Weights of a small transformer language model.
Architecture: LayerNorm before each block, learned and rotary positions, biases, tied embeddings.
Training: a variant of Muon for these matrices, 634M tokens.
MLP neurons of a small language model. Each row is named by its layer, matrix (up: input weights; down: output weights) and neuron, and shows model dimensions 416-511. Each number is 500 + 40 x the weight over its row's rms, rounded and kept within 0 to 999. Numbers have three digits each.
Before each neuron's rows, "fires before" lists the tokens most often just after its 100 highest values on Wikipedia text that the model never trained on.

fires before: "==", "In", "===", "The", "He"
L2.up1816:490619517570473598469473553507538442527567488442503440469466493510492521501528484470513416488517456484494453508521469513496484467476537534467505574462429501538508501516524453525499545487468511516475549467499450512557528527514503487554594620596467536553557434460453476499433528419548508590
L2.down1816:500516452491461530568446528530541469489534421572519461471485586475568501526537426499480523475484441527431457506450503541548508562486519541483474503471431478510418450499452520519507516516468546514525485399560456487517541481456463547499526472520551463570408446555529486508507547556577519533

fires before: "==", "===", "In", "The", "He"
L2.up2669:482519497577458561480515555511499531491535492545561474561438491475511470495531527562543476543500523499553417456496544477496473490509438503500477483556501439540480470587596477533521495473550532518543554551515558491470468527543500530523493600530587436497510451521477487511482578589474509471
L2.down2669:579490469569494525440453467446502457555471491548451489447523490457426554500446542473488476488506471547458567536493527494497434508472540450532537506527590491447504570529469537450467532505463505544484479444493509404539504465481574453499529506518445541472499517514480441535570502494533506549

fires before: " ", " |", " (", ":", "^{", " |\n"
L2.up955:596515488523522430550526504546435544512529579540492492563539460413495479419535441496459483488562496508474550494550495505555520540555523413453457498528478460496482499552453483469458483573519588454494513531483502452514536466463477529436454456525517486473503476509523485529504461419539550434
L2.down955:465481532457453530489493434537497432437484573524532499520434499431510390483498522466554547529481462569490548507481469494523481552509502525477555538526484534483486503535521491485473509521510493595457513471533446516602433527445512496534583522578509519497482511566525501571501519462383508551

fires before: " ", ";", "00", " Report", ",", " |"
L2.up1778:514481439537501491518389507505496456521542489495508536566473474457460450489451435467531565601499444516549507475550476495478487430483532463490489495466452435446533507505521542539551538510539507479519504532526509557511482556521500505443497518483573484443510539489583545455445459510385454519
L2.down1778:449468464475424482476533471511483517411475472475490521489433544499485454510460524512512513504452491490546428532526516489548470538466495488511567496494551562470486498497476514547503485503537461455488569506436490514538484497511538485509427469443468520552446481538569463461571613513439481462

fires before: " the", " m", "00", " these"
L2.up2174:489469515596506585532499457518529500484519461457539568480462484468513453501539453469502474520509502491535467561469515573480519510466471549476481482537571452442479500504400503551466467524526468436489559432462531515515473510445571548521498489521443505541466509478566504529470473550545505462
L2.down2174:571526524544431440494576494530495492529474546491531473498512530544548441523466564472481479428418448545459567568496549484542533504518527566430453468436477532438563457523515536506545518507483453452487504538483518459431552579519461565522505499547543469558518557538511510466471512541532493532

fires before: " |", ".", ":", "–"
L2.up568:479497554526541450557500542479468547517495504484452556477508539543460506492419401486514482494469551466563489514448494477494587511436467475582549472560521493575574476521505443455507387531494513452538520478501547486485494448546529542480444527531518476480532525476561512520509436544534580558
L2.down568:530586474507517404476418487526466482498414524510433508496539472548537489543452458496437536496500581488527533522386464535554443428497453463460423539442544479491507552486494541515431539525414530498434497506559491520433484483484511531576491489511495541544501569490490475487558483451459502524

fires before: "\n", ",", " and", "\n\n", "."
L2.up93:421509516567520462474557456467497460499483503510481516523517544461460518501516422459469474431533538577411392555403447534481453523538483421489438562528490529428461547553527558494483443418515525519475521437524480497491545479546524467475511558446488529448513593506483475522502503527517483467
L2.down93:464514422508479552483537525518513510456491489451494508407526518509503542480474529539492497520504498532541491549558578552492527561518475398506488438467524475448552411595385520473449526452473503523464501529482559492470525507506495493396520466588551537520479465488500518512501538484550555488

fires before: " ", " |", " |\n"
L2.up2396:529447525515515477510496494507489543544447506411446509551521520512397529446459499446476491431516544517530433488538431545491491536494554561521527542512499553508389486492544518531531486537466530531472451584478568534516468493569469526478513491508469582427447545516604480483550513562543510500
L2.down2396:455540453457392526471361566474434499492580550486504545475498463460483432546534519549488465480475466536469440496511543598520514492432490564480510437523525463486481491467487463519432536535444500521499458458499485526449539492503455442495533526534502496487468533534523536393510494528424448517

fires before: " ", "0", "1", "2", "5"
L2.up135:499443464519481472551509520526522527462438518481503482557532515458547536482428481420474504442514529519451483482524534504509481485507469485517462506517523510507524467540498446524432465458542437569469471493488522472526590482499511474524480489522461473471497493567445531495521483501605510543
L2.down135:494577491420558429561470586540479547620530454591499494465496476469521462500503443561498468516498460544505533455453475505509536533565492542582500489496506498534536519487478464511564524456542488548494560541544614522526509488507545503552429509392532497441512502490539514509512515561526524434

fires before: " ", " the"
L2.up677:465463403512487524463484487491530574464532544466549522489542443480509460488510522419518565436473479501539507512472465510499542461537434487497466509546461503490488450501467445456522534492493485443460426478499584526564515558499453397481515503472467483526629473512514589501452487488550509526
L2.down677:524453499528474500505563520456445529520520480475460473549478555464498517484510539501505535493478513553435514496560574523572530486547487455470467583518518467501570587525547503490522510513522522556519482452464473446532528538514492520501489474436547464414519429514464481468537588432429539496

fires before: " |", " |\n", " in"
L2.up1746:476492515503444536516500540456532467519537530448414500578509487494522489475529429544569545432492461494525537527598494524447538528519567513423461496537452501525438513499480487486490453567502486501469482477426468492474513451407534515409431517554448507527505449514516524494450506459517524455
L2.down1746:547542428456503544525592566543526446455500483575431501529490533534484459505513476536530473507450472503543500500501521534567514468510540508471541538530469457543433516502437511492481492465459490522497504389446570480512454479549512517435557505521534503456553465533524532468594409491482563545

fires before: "%", "\n", " |", " (", " pm", " |\n"
L2.up433:518464557510518475485485486464439515567543448517513540473457524453461495451455444580487462464499524470567515459496554535490505434489513453430471506452471523549499488469521553457496499500507537492472493557513479406503502475504487474503515482448557498512550518424504540482385505482536473510
L2.down433:445569521557517445527494605483516428488529511543520507454411541466529523518481532555517532530513488493513521449490566521558534476499466520519488452606554546481524533612506441456514454510538508533476482471485455442459536458470540540576463567499606535512532492498502378543445470491489505498

fires before: " |", ";", " season", "\n", ",", " |\n"
L2.up1263:462558433493471574444534507450499486472490453529517556527542494506457464551479479492510603503495472481487502465524419486496464406483530438539501486445444567554486419467499494483459517433483503538498541446474493470471537520505533501490526501510454466466482516496497512544506497494420462439
L2.down1263:530462354519536528491461529532569506423631505470483449448516530434528488509503437506523502482569497506535532532561566496580472521459467543570522484540554503483546527535524523467500512533595476455495523485393513541509533457465509545504445535493554501474524484543531510460498492571548495487

fires before: " ", " (", "."
L2.up430:473446585435395569504530520469455519531534469566516499570450539518535483528487454513583514450528531500454512461519485489558424512502456488476453558478513452477450443509468480527522593608456524593474507465552511500527557526550553465496444452517498481529493460463494507456440524495487515557
L2.down430:483485429448471470553520474557535442487448446616428527559440456557501501468543478480510513457559454576572473481514446504464489420504577583409553537461535494495487446539487503467486553512416511475452471487497482513504576529496467624451467447593462475333539489472493473505577572545468461563

fires before: " ", "|", "|---|---|---|---|---|---|\n"
L2.up768:484498475490562463492486488490537475461478535549497479487448512471558478460504489510481569514448462463562581420545450437472537453543450524459451451508387525529445437609503526506461523494439547476451456492477562445456527504509520479454500416513468478463566536507550502509593528612399510558
L2.down768:537529488523571469428560463469572496525593486520487436466470417520409558495533581537511420459478521518570466486513505479538501578562427494501546447485487488488544556489513501547403478495551522511500539535468505520522540572490566555568568548588461466512525512506518507493585452506432477482

fires before: " ", "26"
L2.up1049:484511511489535498434526471542455532470484510532462446590503509467538494511549519538583491481579506506477473481530522435528485503517490451438473548464563567505524485508490467532422536508438451547451498573491482536467534450524523462563543493524523498535481468579541459424531515474555515514
L2.down1049:501542416469481540490494533476596463536488499518571524561501507490584493443543496482470466456535472558500572508500485485490472555423514582508527557520490602481550545605492380513456514540547462558541502488530503457480523450468459495525500544527497513413539510483517480519587469523493476552

fires before: " ", "14", " Korea", "6", "33", " the"
L2.up2307:546581490435496475486418434525498536492478474493542534453528572520450475555533471530516562537474508465506450512548536488488494476520500496466471410465513506456501521492502511490523552458492468473468449488498467569526499419412450507544513511450498458486511451515472552517481387535509482481
L2.down2307:542510517459435546543502537526528463513483454547520485518449499468541475482479515531554482516464399465452430474412514538524405501509487482487502537492469484589587525476541479424511535480463529500491494504483507434455474564546491522525459517511545543496482465507429440521495595542507513432

fires before: " |", " ", " Al", "1"
L2.up1041:466462499503462516450492498475523512456526450457417553530516427530462408563447533560505450509461418500393451571527514463474540518493547487543522508502542455536556506579565501512491447470531493447510548534524421474476490529484500544437488490566483558538545400398514524480469512527546451576
L2.down1041:551429507523497472486553458500511563507522547476495520556495538496522533449508507498519527499549470465468447405461503446475484530477506467464510494536515502485517513492485544458499505460480471600485469540510513479416572464532520552556512520541522484544520503528482518519506595552449534532

fires before: "%", ")", " (", " |"
L2.up2514:437467454528519513453504437428503508545506470414516561524457504514564498530508474463553541467607492477462436443444530539498446494509511542461482549490560495514407419541507518514495461508431463571517481450469447488472435472471518468560556546470550441525550464489535500535581438513488445510
L2.down2514:521512565462501575516433531540506504456544534506496508467563511460564555463501450531554437598501468508409506446493534559466530534611477490468522499488490416489488491586524468471527528451479512490504506417576504473468558547479564517528496428503492502510458459501487402523483440549480515536

fires before: " |", " the", "–", "\n", ".", ","
L2.up2567:469502469495489572498536461509457506499443479454482505420500547580476508503491462465517507460490437493492535510563450506565535519491422493535491540508436559582538407421485466513523442494427481542483522550409509425500569475498446470490458489442524488508479495552563498510473533498448511467
L2.down2567:530511516442516564459546481552475530517572531406461488542531477457513546613553449488602468503534440570516508514528468465540528435466528541530492444521486472586457572395467479407491492515506487542480503500469476507549444483409467497467523503527560524466493472590485469418544519510532532383

fires before: " the", " these"
L2.up1859:472490556498512480467462458516546489492458472481470572494541488507550520480456524478497466472451513521492578535501497575472538531568398514554524482480450533474434510447538538522504437454539578473474528535443524578548529521478549545525500462510463474543584478559476481438532491477553462520
L2.down1859:446489543451516541527524489504519491514519517441558477494496505516493543500559537493499451538508507556447538453478521574538440486601518607507449470451432528446506567491477511529574521517515484468602551524509509521519546489500514541526497459501493500606469526454497511498518470513468499493

fires before: "==", "In", "The", "===", "-"
L2.up1627:527565476489520549470557503442461539485507527486619443552474529497562444434516508503486531417470511512475452465514502477522458478500466518459505519500592524514502447473518506561496505505538559506568561524520506445456543569476499477534497469516494538488556502515564584393544524490507545499
L2.down1627:505492486514497491477432549488461562469500508569467529469488508554546449573501510533525480439442495552456430479584546482510473511518506486567462500520458511493503547513437548553598464527553446559509462539491509555483498538553481450465490491493526566509456570510501585523507458452522506511

fires before: " "
L2.up1089:510457521525442506499518517497509505501523506407475525576441495480513498445496474498494441475511538497501559521497567417485505504467508453466488487451522493476546485491500423485473470455464552489521510486554477540497446548479431473551463545534544468471585523448502421499540544567486487478
L2.down1089:485485452578425484515524540489506465448481549500509429463508499539542527506473497460469498467510502547548444531510521528531489439529461469441440512431528522520525487446513485493542510486527510577481501429479510479595436499526468410482521510471442504543529446482459539435519509561557515451

fires before: " ", " |", " |\n", "6"
L2.up1960:522521551554472455513454378489445528495559548484467507514471452520502453457526454537517587470538506519506527570501482481472558494529538444491568476508421555484455470521537513537500520484492462509534547455504481556525525520456504553424500545561481542475476527419484506464483527488448529476
L2.down1960:497518513407475514559513524480488556462490472489542485402478502482504485542540527526517515456592427567488520517442607457429491529540453513560508502450495476534509599492465554589522480445464493485529524560492532502456560512535503551490520527544500536467506455510452541556562583448509509481

fires before: " ", " AL", "1", "\n", " |"
L2.up1114:525508549493476449461433486514457472487531452473505456502457515452460428597520430558480525532481478485536461494479520558580508477548541421522506471404438528475512480536528557515461496467430552526474492506503486535527531470488551539542393528426539526480499552375463487495474539527471553562
L2.down1114:493563552517533492466512527528501490478517503541475497516483518522555537484564496498454432560435477503472492461498522546557517455481515554583529570545509484481481450533469504483532513564561461457447473571482487544533503510460453491527435450491535517468471467497416506553436523517513445529

fires before: " ", "0", "1"
L2.up2257:447569569473510539462494491519533504529484449513555537478533520496504497512519512469571459535524519493447512512470510475501460545467448516536545503484547498428459519471581474531470454481599452481515481481606497498499384447518467453473490491536491466444448507502533460481525488519529443496
L2.down2257:453420521504549551507445494452458526561516429510482503522482459534472524562498496449519615557476523523489524510523513555574540501512437525552528463464482453504501518541459487567418524541431406522545539485430500455476532503484504449388530444495518520472549503508575477509509474514483505508

fires before: " |", "0", ";", "1", ".", "2"
L2.up1934:442462521510517459505452501441502549476622440490471477518524446490526522454505549574486553468485490550496450519463534537494497515534475487541498570501531569494527481450438468480466468521510568481510535588505472477519471550532520511479538492494490498531557461468609542469523523488482496464
L2.down1934:503519439495437560419569495493549466513444513453554479522451490513488528472456504514500491543537490516567494540481485497528527424529468405491508474536485483481576523558440488542483521532526426468594522497427539454491440443532528497417557533498457498481464509440444518522505498557447469428

fires before: ":", ",", ")", " |", " ("
L2.up1631:475539526492546522527524513473508514535490500463485432473516538496516465496499495454507553503503435492479517459521517451512458527589499474531531505536511457526524506568488445512471474512521487542539593544485507505515467532514461526517422508503559479495424490544452453504471553518482497519
L2.down1631:428414472489567542521495461507502454515490498547592457481446516523596505489465464477518458523550493503454536549541581476490494486446506558477478486453517441580543536498512498551528556536635535486501460488490565562466497541507479539543493469554458420541494537450471461529524458478501523476

fires before: " ", ","
L2.up226:567504447541484603506568493525515455517520498458371495462447485448501533464562382603465468534463512449487472476537481498482539443479466486507555534486465524454487479495413448560449525541378547543549467516504485508544531523521541467474455432512487507410503502528551445517519464543499543536
L2.down226:540488452492479533464481556460483515468454509538506480468506629551438488449479508554501455455482540570523522521461507571418542447549481460460475437501472486439468480477521497534493537420527522541512486434501535502487487529454535442462527494544540502503495474551479449525531467426580463550

fires before: " ", " the", " Ah"
L2.up470:534511483556473554515464509483500534529499419480513514501520452481446497578478541473479578523480484578452569559483510459498441453540436564502513452546409537482462556518552495529494488510490493482465442536475508495439516583497490489527545520500485498436464464516522510492476476472546514501
L2.down470:526555468518486552514476571500493496501482583511526545449507553430469520545475469486502524486509427545423571453444537537451497495518522559504461555522485514480530524514542639499448498546520526545560516489481519502540543552473498516556499499458486513532440485445459560477515541448504554510

fires before: " |", "0", "1", "2", "osp", "5"
L2.up2634:456446486537531506518477494511449480515496498485559576463507476497478513510478491469488519500490517539563513576477477532509484447445480534548485517495501513550478492528520515458459488488460548535532509513513549483461444578510494583522478472539479505454532525493496480454514539490442459522
L2.down2634:533432497556562485476488515555515452550564535462528504456400478577527568551449558571538551483527610480579423523550576494488552536489500569497540449499482501498535526525489539537513509562488523464478460547471549509392451407506551502447535487485467518491510569514451501501542554514543466482

fires before: " |", " |\n", " ", "0", "1", ";"
L2.up2619:491535519517495528455479459507569482509478506418504512460470540523525490497535501511464504521423509508548477592479453550510429508560453539506421512535441480524552430485531500561473460436512529483525531520481560455531420490451439455514484432519517488525499557523481486476539557495495536501
L2.down2619:502538568509526473441522516461486568510543505493535470526566533485513535550438441488417511462487473556479532523500515503510414516471508514513557437470543472477526574480529494523496491489549519487417487552468517450482467523516469514484532411424524520485549553516517507491417471443456568522

fires before: "==", "The", "In", "===", "B"
L2.up2757:502500463578495538531502564511429504417505457443598419510489521546546501517540473504530505491496484487514444509510528526520452481572484505502517504504498453501545493515491447579484480510577517514525465495481505510569497530484490487505461547530598526514488516475489534522576552496522512530
L2.down2757:447551400512477533503468535542490512498544541511528521412511480611476477487503536553478463445499421532525453482558501626535477485518504509503496494483469477500517535583475519483532473492439524518584529456537569486464499407550520460542467557566548418517528503494489495537527488516496532512

fires before: ":", " |", " –", " ("
L2.up2496:475519476439577466580484494506469516561558552511520429503457464554438524546524494485468490421597521505527467501462551480505502510463517496533506536522495429496498532577509536478449505522404516481588509488499485508540484526463468454456452479482566486468467489476467477538502472557546511491
L2.down2496:515453477590517484503443481421489498465486470491506445521509528430573560545450514494473527493533484472490468525524435466548500525520450517601505550457531540535522488546464489495526477541559557525592556499514491523530500472474457518462546460477521453457477455509509520496442483491476533511

fires before: " "
L2.up834:593559513508543526481487490423519522527475520480528442545606468501537525432514432443548498501490455460518491517463484515475552513509532466547495493495518516535511488546472527456454455491493505473536492581402476550499514402452520509504432506482541566475503567547543447500505479478533443469
L2.down834:516604520468525501537469450530521515499506534502437473593535460513492484481486507532479518523588456502444478587488509501537479525511460567533455475493546451524441475480524486451464506497520436512511547506577471553533521561440567493541508486478555528564546538514484534523460456516478521496

fires before: "–", ":", " |", "."
L2.up2600:462459495506454521507523531443536450565493537513503552473528542544506510516518445546533416498493538448557499471510448563470558467507496472561449464481454455502503475513566503499484514587514474465494493349496466460465453548574525455536508478531527512497552494472457527539441441565501455494
L2.down2600:494544521524475464500548562542501456570510448521436541522469478584579550565532456529533529487530470454490520500429570469481506470512523410553537568400461500541517441520523495522453453515518519449536440515556449501466471468444455619549562493546500440438499515485477500460486502487413497597

fires before: "–", "s", ":", ").", ")\n", " |"
L2.up2349:526546470468510485508470505572465550521508487479498467475480509441445486491453485513472497459521490417492545523494498526499492530552470508534488520449472472491468539565542559498513448504526473565442500537450494488466523495557508539537474462547487513460454473437481498519534526475530530356
L2.down2349:456490466505487492561501518538505470459491532546564499429516447551486516533492498535539492525564489570490571508439538539539467555478462517574434482537534486560473511475511460494557490513529473480492551441445498468452507557433569506530488479454534463483470415494510515517511463473574541410

fires before: "==", "The", "===", "In"
L2.up1883:452505491527511522456468505458507526489487503486580477418539522484478446525418478511500469426459483445464512515513453494494456492506484531410527436489524524551532512456536526498517545509442443475501561519437488460595486502455458496445408521479481515506566501424543494537503507563570537532
L2.down1883:499543444510399515569514483480503499436502431543473587487482417548514511556476466467491508488537521491501476531541523483467478476491531555502488482453492420413497532520441506523582553485498507477513558487505554515547587433558515502554476558501582452501519583510477480518474564514456556521

fires before: " ", " |", " |\n"
L2.up1090:474528482483497524505528495506497538528435575484444499541434562549540506462582503462509538411460568543570502447555473460421500453518505464537446548534603533584470509518565530471489430542562525534529516482523510511478445522460541422503516508580472441506506509485517476506500484516478509511
L2.down1090:529476434500497464465403507533585541502515531582508480556506517542491521455530510571488439501435436502524516506469494532530526514504466578483478637480526492506526561535434510555482501400472488507598544507480531523483527470451519563554508480534547430486519512477461544553474519450539484495

fires before: " ", " |"
L2.up628:465482508567541566556585442478485437540500488449493410554549538490416391491513464546533443518499507472534430537529454460475508427480467485528550459434502455458497504518590458454456525481573494509510516436450471519559526482445497500506511516437462434539443576486482483438509528504492513457
L2.down628:566548480536500535554550500457441559509530409495475490518542437536509483485593505519497508504508492484538489486535456523483534553499432499600557540496517458566493574484528619379493519525531480535547454531482423490504538492441511474534491517526496443507478487481504458438492528493524533517

fires before: "==", "===", "In", "The"
L2.up868:506605467609497567496505521435511511489499486465619443536492451508525408517529496479484516472430518475515481515469532494510449528503477547488478474512482427547490505494536454495522494520513495500489464427476530518535538534409471491518520505527506501547554597485533456478488575564485522619
L2.down868:456533471597463490470502532475500495518524581522473509483548482536464432518535490494505528521484483483523469473464518483502488442481442522585542528467529512502515534547479459468467535544481529504521556497502549435488444475527450526582530524587430517440555501512504502526502483451491504520

fires before: " ", " |", "\n", " pm", " ("
L2.up1386:467548419489526452529425507449480555489503460550580501495482505484447544506460486557494436498535462415524484473471451439481589508501470488497438560429540520516456486588517522515538470584505460479526542493478467570434518515494518499532474510422533550476521473478565494502547563463433492565
L2.down1386:521478465545467523550501458473531430546432526486518505497508458529550458517546494484497516512506611448426555421551503468469558425490560442559531478522484464457520518553496504473598494511535510515401567511540429507477506443534439521483446477553447442523515554505539435517474450508499533500

fires before: " ", " first"
L2.up177:461496479490425466519452517484560526543456499526430481518503553455467505458535435520498503578476479529506456454506468469518520463471474547479501492481496497465558539483509496494491501513506467474500470507529485487469461517509469505437480445434548554468522469543577511484510492505469520473
L2.down177:535473534509494558499558466541586508507509516509504473499474519492503552550504512509492455564506477563538449531503513483497454511565538474512452416484494479558584465421546481490492493465471477519475518507452508522546487475516439490528473449489455394441543472542541488496539516454522593418

fires before: " ", ","
L2.up1086:512561574545441457523523503495418472455456423518538555493535486436516573475437521468507496527558573458418510540534496515488520511543444495515642468501476508526492527454557530452495597493471536504540493456531468503514513530501497510424491498495503502488442497574500501441496521588485496557
L2.down1086:463457427548487463469545469493468480478472500509504570457558456494445468493455453456505537428519490541427538562508510490514546502434537453512557515465472496429500552555476527533529553438588548570485499456513433558457586472467491519507502459422601525436513566435476480487520534451513517439

fires before: " ", "–", ",", ")\n"
L2.up2468:549472547445504543494529512519487546457499542463494488552471498541500499480492509403563511406524458409549459441558449432455471406518501516438493530603503533530513610531531544435536438536527533505511442427504488502508515534465468480423576463600511511450526472474524448492490578532549543524
L2.down2468:483491459521488531548473506527485520543472461501446486520471473518495535491520432564482503491431508557496551544448498475552472449477434564541531570507469423537470606534506463483468389493490492505548493499503534536482485426422575502553473501467526512499482443543529491536535508414496537509

fires before: " ", " |", " running"
L2.up2193:473565491547431456515527496536459544455473519523473439541505432477424592512494427504460480505492553549499490585484509424380471421498496526512535532565517597424492504521578467522462493499506411479541486480458519496457539564467540503529448531585485485490445469419436519560451499481470513534
L2.down2193:455493461492504537525538494501487482420451532535496505467570541540511423504577502467465514527537445559512478467547574561503553565494437549508502549474537504487488568457504465526482494568437509446541545568511526530540542460562455453498475520513522490487517522440440490408507516511523548594

fires before: " |", "0", " ", "1", "3"
L2.up1248:464488495501515443522556539487498476537521535472514492583437451530509464526478474544539520507405447486474529498523482418524504525474502490502488514554579510435520440540482394431502500505441493498528511550543534493501538434474468530513432463465525523483465504539525510430466557441512514489
L2.down1248:495526522484458492520499546528444551584551411461499538546471497483547522470512475487496491504490559538430527592433520501484472513450545525513536451516553531475498465468466559537545453461503488570503527536433555463467448473425504504508515449598484531489512518529470497518482467502535496463

fires before: " ", " |", "14"
L2.up1570:523547489489401483493405512424522546525478499491497456489493480515511458442502540545413538472505445506469449489548473485481503565446463559550459506491434502500517454501468498460511505428474507509516398512545469496506491503422445488441520507477471469481541471533546586417526463513502505449
L2.down1570:507528466444480512485496526455515469446523494511525576463445552469484497497506456528533534510506526458457460508525531483522529595541445541519441555439520492472489447466547514519513521512455530503557560513552475473477561608471420565446491472513520458453475505526542468490548448492536440522

fires before: "-", "===", "==", "The", "|", "In"
L2.up95:529548437527427488480480455497480498524457530479515447550533502559525528471451526534454514482454487427473514512521470549471460494580476511432430481523547504477523514504477507453478539521499476482511527483456504566453456554474521421515504540556470490462596528505578476472504544511538498562
L2.down95:510548452538485502482518482477506477554446503463594555465473479497547432568498582474505514525472489501517461465504511476548560490528559456503497490427523502402507488489467498475565509425533513546507538466490474478453492456484555506488543491603493459527503484545560474488544536478547533483

fires before: " ", "-", " Conservative"
L2.up170:508478548501432477485486500545467484483465462506553515554513476468577519537469424579483460456495611508552507464535486473539526463480525481487484433554466548546547450499486526539545495462510552517505495511522514491477493533539508505485518461486505461470519509467473441505456511501465484486
L2.down170:456538430453535510522471497524509484524444423537416531421471530462477538473502526520483366483434526525516526475538459486590484531463588526496490520493499455531552497537556487547492490453524511497479474486456523568498546506509545479559481412491476519462560447520464506507514474592501560475

fires before: " ", " |", "1"
L2.up2116:434470507574575489497497525582413494468564487479492568461522472558505491475538533491511442438537514556541423558520484428518516563463436495498479511495490570510531474511421516460508547546505477470523506510465514398476504454522423529443473520509506466489501420535477402496499563534490528522
L2.down2116:499539520498508534492584489546482496493502514520416546466464527458555460504495564518496434482441512518523433481507570547497443463518511512512504518472501412481536530561479540470458534549509527482557516580472551470519507524502536545505534530524564477491489520583447428498518459505475419424

fires before: "==", "The", "===", "In", "-"
L2.up466:511474516558523528479543484529485514441553416556479504493532531460499542473490480441495522461492509490495465581548482539484478463528437536492429467537506433518545445440533473501525481433544531509534507493521532475581489490510527514556488505554470514468524534523578523534492528554527589541
L2.down466:481443487523473524458461507506468542440463511505579393463500450573462456540560515501450534441544526493511510440521554452428498472550536442491518452513511476501459523545485464507456518447496505536583430417544515485477437486470452518519552435510457465502420502499558510508529465468563465544

fires before: " |", ",", ".", " |\n"
L2.up1438:520465547493471458439472487523513488475508543415471558492516446465451412511521435476487522509556559460590419581496482504409455592509466480486574535491463480502446504511531506559461537502499509502547459491549499491537481464485459501508494493478557486550499494496528493489544501539496495549
L2.down1438:480533551564488559446473488521457451463465535441506541479424488453469496530511548483546403501510437509569499481516549492498523547476492465551507501533500545466520513471459548480508522461492522498572477465509531510503543446494458523494543504519546539529449462495507439505530483537501454512

fires before: "|", " ", "|---|---|---|---"
L2.up2342:487389447539441500480480432533468554503519475425482495536501511497484452412489528478476547498513530471536548506513492506429526461477567493466501504539511457476511472474557488516591493487469476490556446452500483493489519483483516482540522486409498478520487487508501528456526471466478490479
L2.down2342:530493434431478518492498496409507556469454515543553525500462514516497464499456520424504509503482476573511561553562486479443503566539502481472572482500562531512448514483496483486484549534513490528505504476501528541466584557509511474536496503559480483570484452484498477539496490412517550522

fires before: "==", "In", "===", "The", " the", "B"
L2.up2188:515526511557472574494518501519518519467550487543559456505440528498550443514525549471505533480530535508505404496481530470494438546504538559505483524505534482532455523526464430517462569500494522518579502446482520548528563488451465495476494531538555482514545575540475499411519541539514502482
L2.down2188:495552513558525534448450524480515517495522525510505478527559465524538509463474456466477462493496433488492494492472520507544451478442518423494482498479495509476562470474463506542529528492523521529499528535542543440458416499527507469498536474537495516477522467488460529501548547476532535550

fires before: "–", ")", "\n", "),", ")\n\n", " |"
L2.up29:484565509507566460544508523493539529521508441505466508524481524560509502521455546504479519528487499493481508449513474496547439473528389558529426458484470466614503510550519492529509418507503414485509439466473508525480496469581448561515463537450543503541508614531513535472472506508561519462
L2.down29:471552491462543507489501400500526508518504475437475493503401445507533493473543447546484485555529466517525571494510530505598499513524525516453514492527488483468440382511516492513498416555464463503513479487473537489455480439578485481547514498482470465480512536539521480515471492451416505584

fires before: " ", " the"
L2.up751:384488593485467461479471558596521533473520512434524482494482503541483543509537530516547517482457515482479476498445465469567510485519437489504514546505535481494455456543512462478563469581474577461535490539473506447473514528492444512403428471570489492459567566452597510517514420525508498532
L2.down751:528541515504525498496600490548524541494508504502493464493463530462517546515469506502494535518502535527530563465495497538495457508375502584536531528474516505494528551478481519490482500505452499437444466462447461523432516499478514560512555533510554532493530415551539470518650518452450525507